Part of a small language model's weights.
Training: a variant of Adam for these matrices, 1608M tokens, 12269 steps.
MLP neurons of a small language model. Each row is named by its layer, matrix (gate and up: input weights; down: output weights) and neuron, and shows model dimensions 560-655. Each number is 500 + 40 x the weight over its row's rms, rounded and kept within 0 to 999. Numbers have three digits each. A neuron's up and down rows have the sign that makes its largest values positive.
Before each neuron's rows, "fires in" lists the words (lower case) most often at its 100 highest values on Wikipedia text that the model never trained on.

fires in: "and", "also", "addition", "as"
L4.gate1310:549530500488460535505521481504473530478562566543565517482492515473603507522518505458503519501502540541481441521525616480479536529491519478570477482486465449464494445455429548541521492443459455471516557506500541551513577512581584497470435485479571502470476554516507470495487530462528517494
L4.up1310:524489475462495565482454490454492564498410491535391481507460446493514479460472504469450492549446534459539453522539352456490462525481485475518556550476455516506482458454526521521487453505470541500490522488552515524494549495531485477537457531431521452515505505527465503456497551514486535542
L4.down1310:529514515547524471440501542510412514573505515557561456468551527496542515532481496525538486568497464542474522501535445535474535487508455571451490508578444464489501466405467554496444458537469535411540493554495518464608551518489480542411503484520515422532547459530540448528453497546469526484

fires in: "that", "announced", "3", "2", "1", "where"
L4.gate1849:497564480561433528505391431547465569462490524480529536492523539462483512497434554516489484548504486484501450545463459538529486496482536475545518492509494552495478458482448504469545439508518551526529452525565541484493479486530545508463409602587539480505572470512498503521482496491550541463
L4.up1849:510477526485519519450522534498545452494540524485549461496471448493502469511477550546444565483516561557538504471478534504490471458492494511556462485573536508496513500518529580424487413535536530497562543501534526543572516544481502533425512550620475415490583506475569476453457531458500482507
L4.down1849:510428503465533519544559505509556472507524443472448432511515500483508454497455545482584568465501614477512476505512486517487472464433471478473468444452514455422494515496523555534489594544517516596475538474518482555523522490447424555551521501488536488492516389536494526513505472504541493487

fires in: "first", "longest", "largest", "most", "can"
L4.gate1702:560483454516519488525414551527557519528477502474518547557469463447493498432465389530452531525511496509474454504460409497437441520552534494511504502514450499407493535455524508559503471582564541527481510535505510472414525496512496437447472445560552486474567431485513484544511511460495515505
L4.up1702:559597452425537452447509487538487464487503438559461558501606541524426483532459486610514498498516477420483516504560515427486469520469590497438439544541519436479483472548540525511484483517527562455514491528512492473478472508495494512536423539453541461573423489474434513550564544570458485524
L4.down1702:521494545528448518507504500539486461528455514569487441460507442504455497510557503535410530460510507493505463586454536509529455461500547402487501565587534449470530455494495463582538442507516540457529554573562431473510527463502464541530445517500505536542545504480470491543539573537519449529

fires in: "state", "family", "country", "government", "house", "body"
L4.gate390:551454510448519487469539548503462564426482536505443463421506505522483427534599425575605534504463531581499523490511561408492493476398517506514381523529526441373509565418474451520489539477555484452551505499506485485514498451475540537459502514414552569417493510476520488482492447503531519511
L4.up390:518502430531499447484517543508510424517481514487565476529511469467482504462527415538489491499571513459447481468590546469548460507510493512539538461514504453457514471534465511541487482535513511573553531593529500538514493436508529528468546461442562488458551541428512539487587494510517561520
L4.down390:495482477472531562479478538459448546532513504549499492469521471480461498464523523514571501511572488499505513502523536486494509514502538570560523522446528479500483492510498478497562525500529526529545474497422505489492575519514490508494547541559518555446540515547497515505477531480558551487

fires in: "when", "where", "to", "if", "who", "group"
L4.gate2728:453543468453535474527494485540500524517467463555506494479483515464530524545517534451509495495533509480409442533403469467572507482526539469493457482540487440416478494491453532519533560496529526503487508535569490479505501466443505465581482506450488559505537553502478536436472477500467445479
L4.up2728:487458530514461529478531463488466497492486491481543537498525516495472535556560457469576440540517463561477518473521496447491498469461502504551450522507500565490497487506493537509456542469530538495538521510474470471462432497441535454559440465442494580471428490487499528563515553435500465504
L4.down2728:476454428503461522446458443474474527484527452527493450509562423467546515513506563492468519576487471504491558420538525551483437572480511452526520498503518599496466484571551522519555453522493503520481460534546565547480450495485514521484445480482543509532477489454486461499498510399455541533

fires in: "years", "days", "year", "months", "cm", "miles"
L4.gate2485:527409534456547472439471492557522595425527553508523469513504522476511579544484501538520490458473501464428480541502510444531472476500453428455485532487537445525455474524524546465473479539478488530558478512557458452485452536520523506474472509470499457510478557469479496491481499476539417505
L4.up2485:538479408439474517569482432546477458438464608497529489496484491489468599445507496533475552443513520557540530449491556444512533485522443385455448501474521463462563457551477527495441494531526452500492491477557561525466521502535450468465521482512502463489499511432470445520446505531491519522
L4.down2485:493447535465551548478496495510536551427540417523532498552536496465499496493457413506491515472425567457483439563548521451487505496506533487491498490453476498507555481524522500523483482450503523561560457501522469535520482518439500520459493515522522470520515504551507522436456514519513525459

fires in: "back", "place", "debut", "up", "north"
L4.gate1122:519481529506506545549445481480492511541462566519506473486581508488501516429502552498521462557514578521456514524537435516509508486473457555558456525443450549488535451472518483511554476522482546611502543550513511414503483569530471519583427566542463546449524499562481492564570468496464437439
L4.up1122:514453482480531515452540537500537506381505494454516448518536426475484486477532495538502595550472513561475462531450546447545519528456487519519569463523519478487460440489513523487504595475492464542476500553552503432587491451460433530556475458485502509450464495542483481495541500488515496493
L4.down1122:526537467545513433494488480475513497480550549495508503437504538488517528478445475479479484489526522506488466544471509495472542514442446537560574512455453494536516538532511449442519516497529452506430510487528542484503462534575429499530523489518539488491469478448498554497526541485533567498

fires in: "first", "year", "then", "once", "also", "if"
L4.gate2695:423439507480464439534475524464471548583583500505457470516516497537492519513440555493473537512535540486462516521476471453426479532482524415490488428578401532535537484568501472494506607469476411426498523488455543460499488558463459512519494484525498433537519522364466422515507488485566489515
L4.up2695:531434596506578427526534498542533555479543493494524484508553466573476554500574447474550565529470507499414545491493507483507505498496494496480497558482485496483451459454450488490551502490580497501463465520469551452463547476451548556479502488410461501499544482542532475413554463506504565555
L4.down2695:501509451562496488463469475461531489523545497482508564487491505504540489529493529494515503530487519529445482518456552493455474581497510462457428426514470510514522561561536505496494456461539502437467437430491549485493492506505522479568538572497487475514566523466487499554491535516481645511

fires in: "an", "a", "first"
L4.gate2479:535457456505521519549547526486473439515569535419489508516479501413559470586433507512483461496469484461477492475489525481521525475508496442470401499463468491549491518551432430534595562531537481495529544462447509479465540532450500522499521532529473523489457452495517455632449525505482517465
L4.up2479:583484516488421484481540494526539478518576397474463558560440479465466536493442425490491514502546499531506491511492480485529494551523518417473533495566558543566494578508517480448527504587486528471510514500471566521518461521481463464497507477508461539565508519461444500527452508478497475517
L4.down2479:473440541427475445467440511507499491484524476521573524498523548516493477525497549474508481526520505467490511479527421443493528483438447526503465562537452566501474470492499490457450526583515595531480551484522550542478469483517476450470524515543489492494568480456443516513532502444538504520